Weights of a small transformer language model.
Architecture: RMSNorm before each block, no biases in attention or MLP.
MLP neurons of a small language model. Each row is named by its layer, matrix (gate and up: input weights) and neuron, and shows model dimensions 0-255. Each number is 128 + 32 x the weight over its row's rms, rounded and kept within 0 to 255. Numbers have three digits each. A neuron's up and down rows have the sign that makes its largest values positive.
After each neuron's rows, "fires after" lists the tokens most often just before its 100 highest values on Wikipedia text that the model never trained on.

L5.gate283:122091103117114204160172091048075114140097113149101129091121171127039071169148120147122112144089145093113086127156159070131130163159096155160135165131145121185139108155144125086127112097117065066049142115137122126134121104098101150139115090181134123103131124147100154128132127136139089150171105120105155179112176131059072132107221073207092167141153148130095149121203133197169135105120088133139114106134091095101175143135090122122166144179171122137159144154134093128102100161108143112079127119183079172157082086119110071148156098133061093157151132126082140156116123168164152117122118098141061157105058133172131052089126143120126087116130181116111159103142100178134140143156063130057147146099090108153188145110138137121139122136081127092138121158105154134136114116136087
L5.up283:144158148140163105125131121189127117100135105084193161108159146117124143116169065116172114167167096133147078103110187133183191139182181068145158119072094152143158163085152155097045166103149178121132142172118100117050123148080082119152087115081142111134112128153116087145171113127084001180156138143157141104181148152132143111123156145154116138148092166133090104114109169097172169126156156184195103205164137126130143101122137144161074146072101113162108113147174149140148129101129096105153099145097103166115147111137118113154154131113135150082157175171161105144114144159120142171184150104076122153081100104154143105091081139103180112157145164181135128104162183169098160112091103150143138128133173149167151161141130050130136179128130121145108078121103111102159112165166074
fires after: "0", "9", " "

L3.gate335:093125098187081126096200133144144138179118164132125142098128115114084154166187090144146071061108097123116139209100172100156124097111134135126129157101116166077108046118170073107105117119121126094236145180128117191101069082161139141092080113118157135176124126166127139135117114157095133059097122115168115157128166077159103224089185159075155104176155159163127128105132134120109153117134069154151141147121140147076107115138149121132136194115151144177115124113152118100138135120169107108160098158097138137152119086144081121165173101150155136103167159152120101132118118104091115111162126132090124201066074171057143120157143104196121116135135092134168125136083095181123147124126092119121066072099096109153148120155175125130194120174086083135131145081138161109148131136166162
L3.up335:123154174175155137172147196113148127162147122105174072088114107044070127114099116116131148123139139140109111118140135148105108165170106124115134151168147099125133148114150125157128132106137127085090151115139146142180180111140122187128138072157065169135132090157147166099181157176110098105144107142149162138059106160100177170118146130052114132111086144133081128105112166150110137133069054134074133124102112185198160158131148069053206143152141192126092192181128136149123116161075111185143159143099133118139112098117156156152132115109154192083115143149121149098138162102078110080175133122110118202162081119116126090172142144113138156058154111096130098213145147181130158128181122132092157142090122085136111118089138143150150101135178116061099090100085129156173129123186100
fires after: " (", " Pro", "3", " B", " Ab", " was"

L5.gate114:173134136160174152162158127065090146125120090154116109162146121118052116219149102121147085098081173129090139140158126149201111171135077145122090136165098138140084110146151119164113158083046112115120163126121151128173139150124166106144143164202110106083158111151152136136093124173150133139031136149178142140092169116125051125133140093183133134124138086113166146098098133219149146145146109090114131158120141079114092166139106155128137101145117158135131106118143130084149105145145106063086143083129199113157081131107185176103138092132054138159143167094130177140151167136184120187150168156128159152145141175145124066065096167132085107181106192138148080155155150090104131106107133126137130143119135114096112171112087133120161175100118189157140164129066139113097184101087155
L5.up114:103128140162146154159143148078091125145106160144152144200124102122196161120119139103137118108149141153105147079142068162175117148124056062150114105155101113141092097109106114157185169109158126150111129164077142129082090156123121136162127084094145101133156127137116129115135152138099096142076140138126175171076189092137130128152150088131113105127118137127127154119073100158078105185097081106157148131105075132115123144120167142146100129090086123115091078136114138149174163144153131077155129124101179119121123100049089143099058151101109146172115093167126118142143159094182073166109186097142151162112204107148117069170189212116142110152112086138159059098153234137175135196125104117198109170157203097073140147147141139154084144160102114075185174106127138115143126148128136
fires after: " w", "S", " W", "W", "f"

L2.gate150:096149089141105161085115148103115206133170142161076130149108112120106102117126179152088091184119144102102091169189152154154095175168148072194091110144098094134100049101141113169094117081096106139095101190072180099183121117136178109134129127149105153102152155120150076145180141155133031179139124160206067143140118176139094126120141094192154105118102111072132119125132128122141163144154125109097100137131163129110141146164084078107104161166153070139112107092132137139176117113140137077141126155073108171098103132098122116140099158151057119124177153092142174128085144149109132184153096111071079123175119129061059096096129112111106128148114115176125049127138106128146136112078166171139150091125141152123043140173131168139149084148122130128128155115164109143128104054114140
L2.up150:103129060199106170137149116146086212099109188141167114150163116123095092109146144130152081199094124136093168136129154125124196130198142124136152156117149115132063093130109135094144069114151124099082151125134120132151080136172116161157135070130085103058131161078142156143103112135164159052125105098102104148109150172110153119116112091100134103140151108170080131056092111151094162123169116084181119115165080194144065107109155177153138185107137092075177062125146110142080104128117109122079155117173126159093090161150110119220125113156163130112122151130142127169105097128133094143142180075094116147130155107175118110183147113099154167182112175147168141092137137145078097189129140115139152121127180151130104155067111141125126046139078125112108120126142101110117096077072144
fires after: " W", " P", "W", " D", " V"

L2.gate484:081144121110091123140107153109104165155113102142142156180128117096109152085087183179097140126149098081117065113195143109090192168176146139135137155130098089171132190171115145159167195138088079093095161127150134120166130129127153125198106106156088127083123105138121116063156151121101128112084185117069102141103100056148126135150115041143117152106134140100129149132110117178066134146154205130042086121098103080092135157128115083164176207180154154161119133171142120085152084134095113128141173168179090114135123084124125083183110109131070087150129144105111163102201114103161093151142110127147140165177112194141126121071141146078110111119096152159151118151156082200131134159041101126182131126122137131152133151117138124126140097116162106136153152100108137106105148168125175
L2.up484:132156159105090135123085198147174151124074166118138143111149111081081113074144115152142123140204137128151157134161122185102134117147130102192154083177201108154125175161126160182120177113094103112144125120071162069099127042093133113177144162172096217142102125103147091114125125130102103124098152134105129114099071117139110134138136085051132080112162091129139176172095150054134140143131132147105098094120109106132096077102057105120154128096173150151109162194133140163099126139139079183080076136143118185121147131097130148141117113133136131129113150154162105162130113134083131117134161130138159120155144159080096128093091156074131112099131072119161156110179151184196107129111066062173126143111115179179130140146087130198115122129168125140138073142157193146120074082159170
fires after: "==", " ==", "s", "\n"

L3.gate452:144158121098098130143113157134145209111152163137093173118113115078104022118113096144149087133088126122147124195041112116109127099111121068126174138098091125123097065131150099129100141120119082166180152187107135163124169107125162088147136145135115151079119118088141169138088133147129083112143148090146124159143146092168044108114118147133191130147121155104129120116110089101165087165137130102140136132113145087140083127119172161138118074053104140146119164108106065110139125168169105105124147110150129196130170067127183100135106166137145150090194108142089148185125162191119082104179131115092137181110176188087122146048130124178160120127055133134145072063095050106164108131097158130122093093108111175127140116175151128113136137139126135199109147127129150149139087112097192
L3.up452:155084125152138177166118147099139117129171134126150081153110181156109151166169099040081094142153146179101132120170137115088141115145172127104189109155150118158104202101138144192171141097070114146092077088165118145168132170113151115128170167123139145153105135134135119129150122148110133121163144097140127132112111147159129087138146184130143093121143133086139179136067135159154135120157161069173123128132141146172145186189166101089157137113138086066105085131186161125195094136110155134126133129180137148135113174109159187122126152119118116172123109184070165072108108107146146139118093100091033183228102095128125100164142165137160087190166130125107140183172139133173077165118067102183108100101134091111070167087122159089125117140171153115092100123148092111096056128155123
fires after: " F", " w", " V", " W", " R", " G"

L4.gate496:114072084155159131109144097093090186086144141093128124151107209101117125067199070095122120106087172115143146161140161131195159151106129126130143043138107160147079118091129154070093163051181078131125132149146141132100093190101114121115136151110133142187100113124142145143128070169090119114146152113084122084123162141113126160156100055139111125099158113163118182095098106103119108073111150188103162206157159141122136119149113126095145113131126125130137109130160165087173084136130106126155125118166173152042174120156123116132110100174164130141111133103103159123124111124098094094143112172186166121146053133101089108098141136152149168084154143136111161121105139149159106186102139144169168077109116034181126122095092095104049196188123107133143132098137161155092143142186160
L4.up496:074080186172149113104115141097132146158098098136115127160136110091174110186180148104165131099128145147148083100161122128163107150099129125130165159120105140126084130122125132161115140090118132073177098159095125160177127122102189097157156151124184092142115150085105110138105155131190137171164154069150111069133173154104100143120157141060108090149120121169110093136116114099091133089154237164157100131178161081087082147113184191142136129176115141148120129130172176136165118096152132140106060137124152113135127158153141138158136134102145135114084177200176106130167104099113111144146173144126140179137158172082214157081179109203141084081086087100107156086155218066104126153151169120122145180088165117135161199147121120127184151122129139181118118129114084105122111132084146
fires after: "1", "2", " ", " P", "8", " July"

L5.gate150:136098109144069120132131148124130122086159092105077092073136118128133126165120164079075134117124144138136134185156118101112171116188148136089205129185093108148130080121164165066093080084102145112146154156088139145106124114169074099103151159187176081127126146091176137174108141101146091095125093168169142183135103142163134140182090112079134113123136103177130075091064122128161132155117091168121170165166115109204131139146113113120099134082084156153114185069100121080202115101127128125129151055130149167096163150131085129131172152158084160141196128161140073123096113157056108131126096121139069084091184106122128165108091110123121197135173125123090151082076117112072139159116150141106122160106169152159109152126079146168066143118153162108097128173105103144135158155201126
L5.up150:150150108120103109127125092124142113097136103106164076151142100139187149143156124118104127122117144158151128160094148148128194107078144140136131161046146140109120089078129135146066079173155150133147148185074140115111103115118140109133170140117107195112181162170172160117063080141161123120103128135166108099092081136113111084108094070094144107109098123138138106129141164101051098125146162180116110127166141167103147145099112132076110168132145159139143106042090142097147110121165148128171094092148152140170115119056094134137177142079141176147146106161155035097107126095102155137187184178080154111175168127118221161065120131163166139197144165173128103118156173161086153164089096092186138163144135143102143166195155186081110134100146126110122148094077110071142127147143153
fires after: "1", " end", "re", " P", "ag"

L5.gate63:103189125103160122154219070133113125101119124167099095121117159144130120123113088180115150108095119117053172127136135109129142126186080124115178116141198120150166133129147153110096114142138152104102097102113083059135110181107119119169107141159142110118150132164113119179134126139119137116126096081124135180158149166139125145067136116127102154082161131150147165121194125141130108110156143106154122085129152102113179197120074159160134116181119193187110177140135125113079143140162082163123067065145100054103144187136110085170071206127129109117157066117100183164148098202087141157119148159148098180124077164162107114117132105140141127161207164160146116112137159077123116108040080063161153092086136130158146130098081152117140151091145123106188108131148150126178153086091136
L5.up63:145200166174097118119167144132152190071081137153102112138151141083111141093138112111164148150147131151161145116131217123088130132120092144181160113179159136137129122111149129143149214146115157143136144155123135172149125118120143120090122136096108175107183148191121084131072157132095124124097103154136130155169124115106124167126150110170170133146181138127153133172145173147161077138114159109140139116099149138149068113110056157122113122126133094139070143168110142088085162113128067076200076139160142058112135171094053149131159120123153105135160087176139125146134169156167128135087161121110122145171040160150143111062085147137185166144115099102108133122135128122129120051155115125089103232164074219133124156076132152126165080124117101143125077128137139075137191138060135
fires after: "9", "0", "8"

L3.gate469:105148087156127144129085127164109163191143159134133095091127142144177175140125088146166093122146107146090095142120133085186180109129124134094138184102125149140153111150161102176070075143130139181182136125185156161129067136108198169096087152129121167109119134092149146131155137152082112113089175109152167123142121160108134141101097219100160196126162107163091133123106155073149138113135150136124137183079133125133157137160102111118150158108166135182149146113143119128108108144153070116132156087097110123143182137122175113119137111155168185148154150087054158097149139203078143099089109094065140178172129085085125146172115165146134178153112135138179033155090089093160153082073122085193143091194170099142048165142093145132110149188114138092122133124169164128152162131145121
L3.up469:120109092143101073126100103155120125092092197113137123153130142154120109146182070105153170132124119076082124191115101128110107119091136139163167150072115117112149117071121131127120085099170154067137178123146113158147183138155147120140130105111126123168136148108087142061128146136115164123255062109141158144116155137155179098189105156110094159128073105116115191150174127122117113159153130125123084101159125123103172124087191130155136090121135160181088137104159142069135120123152079136136080110115102126132125113164115144143029149136184179130171059150143129127101182109106074133152147140100114174122136104132128117090135183140109104189113159093108047101163081070117170153094230154141169137139135117125186167111115147151116138112113164170168076096174162129152146172117091
fires after: " B", " Lab", "ug", " U", " ab", " Ab"

L5.gate22:150113148162188168109135081138156113129148125160095120122158204089097137133165135114114103141054161131126200076146135111098136132099133144122128109103175135155176141078141160054101129107086153112090142074105152105141091127096141120106145105093147127125103100108069170118134142119122105194151152130190144142198167141100161112050168129093121151087117132090103169100110154126129105104117127151096125142174098112148203092118078105063129118094035174138064151156111175129133148144159096177086131100170078150083089174131156136168112139142096128101158122153113119167079097086175141121088070096147154149199147123162146137131143051136124127124163135092139102107132144158158074168166110135144178140102068123124105088112111128137186152129150161166152149114163130094163042184068096
L5.up22:176187122142167161163118159158108142141148153074127109123124112059046143080163123119073072135097207111108129064139135156121128180067167111114139147107135157158156122131134155128149187115102187148108123111148111125129141129081080120069096163086149162160113149137147119124130107186117111137119137095163169169203130151137080110084132124091142159045183195104065193157128117173121110108091125123125141110151159155143111140132108111127114119143081153180085166169114107081147137097188088102104076084119094186047095172114150110138140163123074105190122125173130129168135076149168084058168112105102095168164123095116133126102107130124169171071138113130116086141135120146145131122074172149205129156142122125158184144130097089114160126184138114113126117094152126114156093088113156
fires after: "9", "0", "8"

L8.gate361:077106155101135128188181156113102174131157039166104125165116106094110101153127097134196148129065141047109110104167111124157204100128135112146147152142116191162140136195128152143133164149106114200089114103119155209151127125105122092156134107099098175175143132135116179136121103130122116070096168148110117116080138147088078151159135121217126162123120074108125140117149149150087136113172127090121129140169131067122106115168131157129120056186135201172182152124145115085087063105129132108103160141184112114106180106092126183127210158124137148121106137092105145147132090175148103187150110157110096080107090145102128147107145104128139153166085091122169099132116154148135119124084121135137101178098104165070166103134055121172176128145080121169131120131077059158135124123138123
L8.up361:100126121090155087111089081133145134099115088154082143164117087113104097096141144137132196136153149150089136082145156055126119170112113119152192063113154158132167110163114159197165150162140135135119127055140113182126106162099105134157114179109181152195140071113086146135163148136173113095109125102102091144135104150060095098187135113154170125160139087108118130086126062147105118148100114088147145091084147116099106094107099121095091127166150158167148125117122213174090148171141198150122163142154138149144124152139081132122168170116143149107120169147119197100122085167190127165142113132109191178102129170105156163076129129165119132140047132156176150146183066122168081179104169157185130124088140113079100113165146135174101104147057125130132112206091141160154110161133137
fires after: "\n", " \"", "-", "/", " (", "=="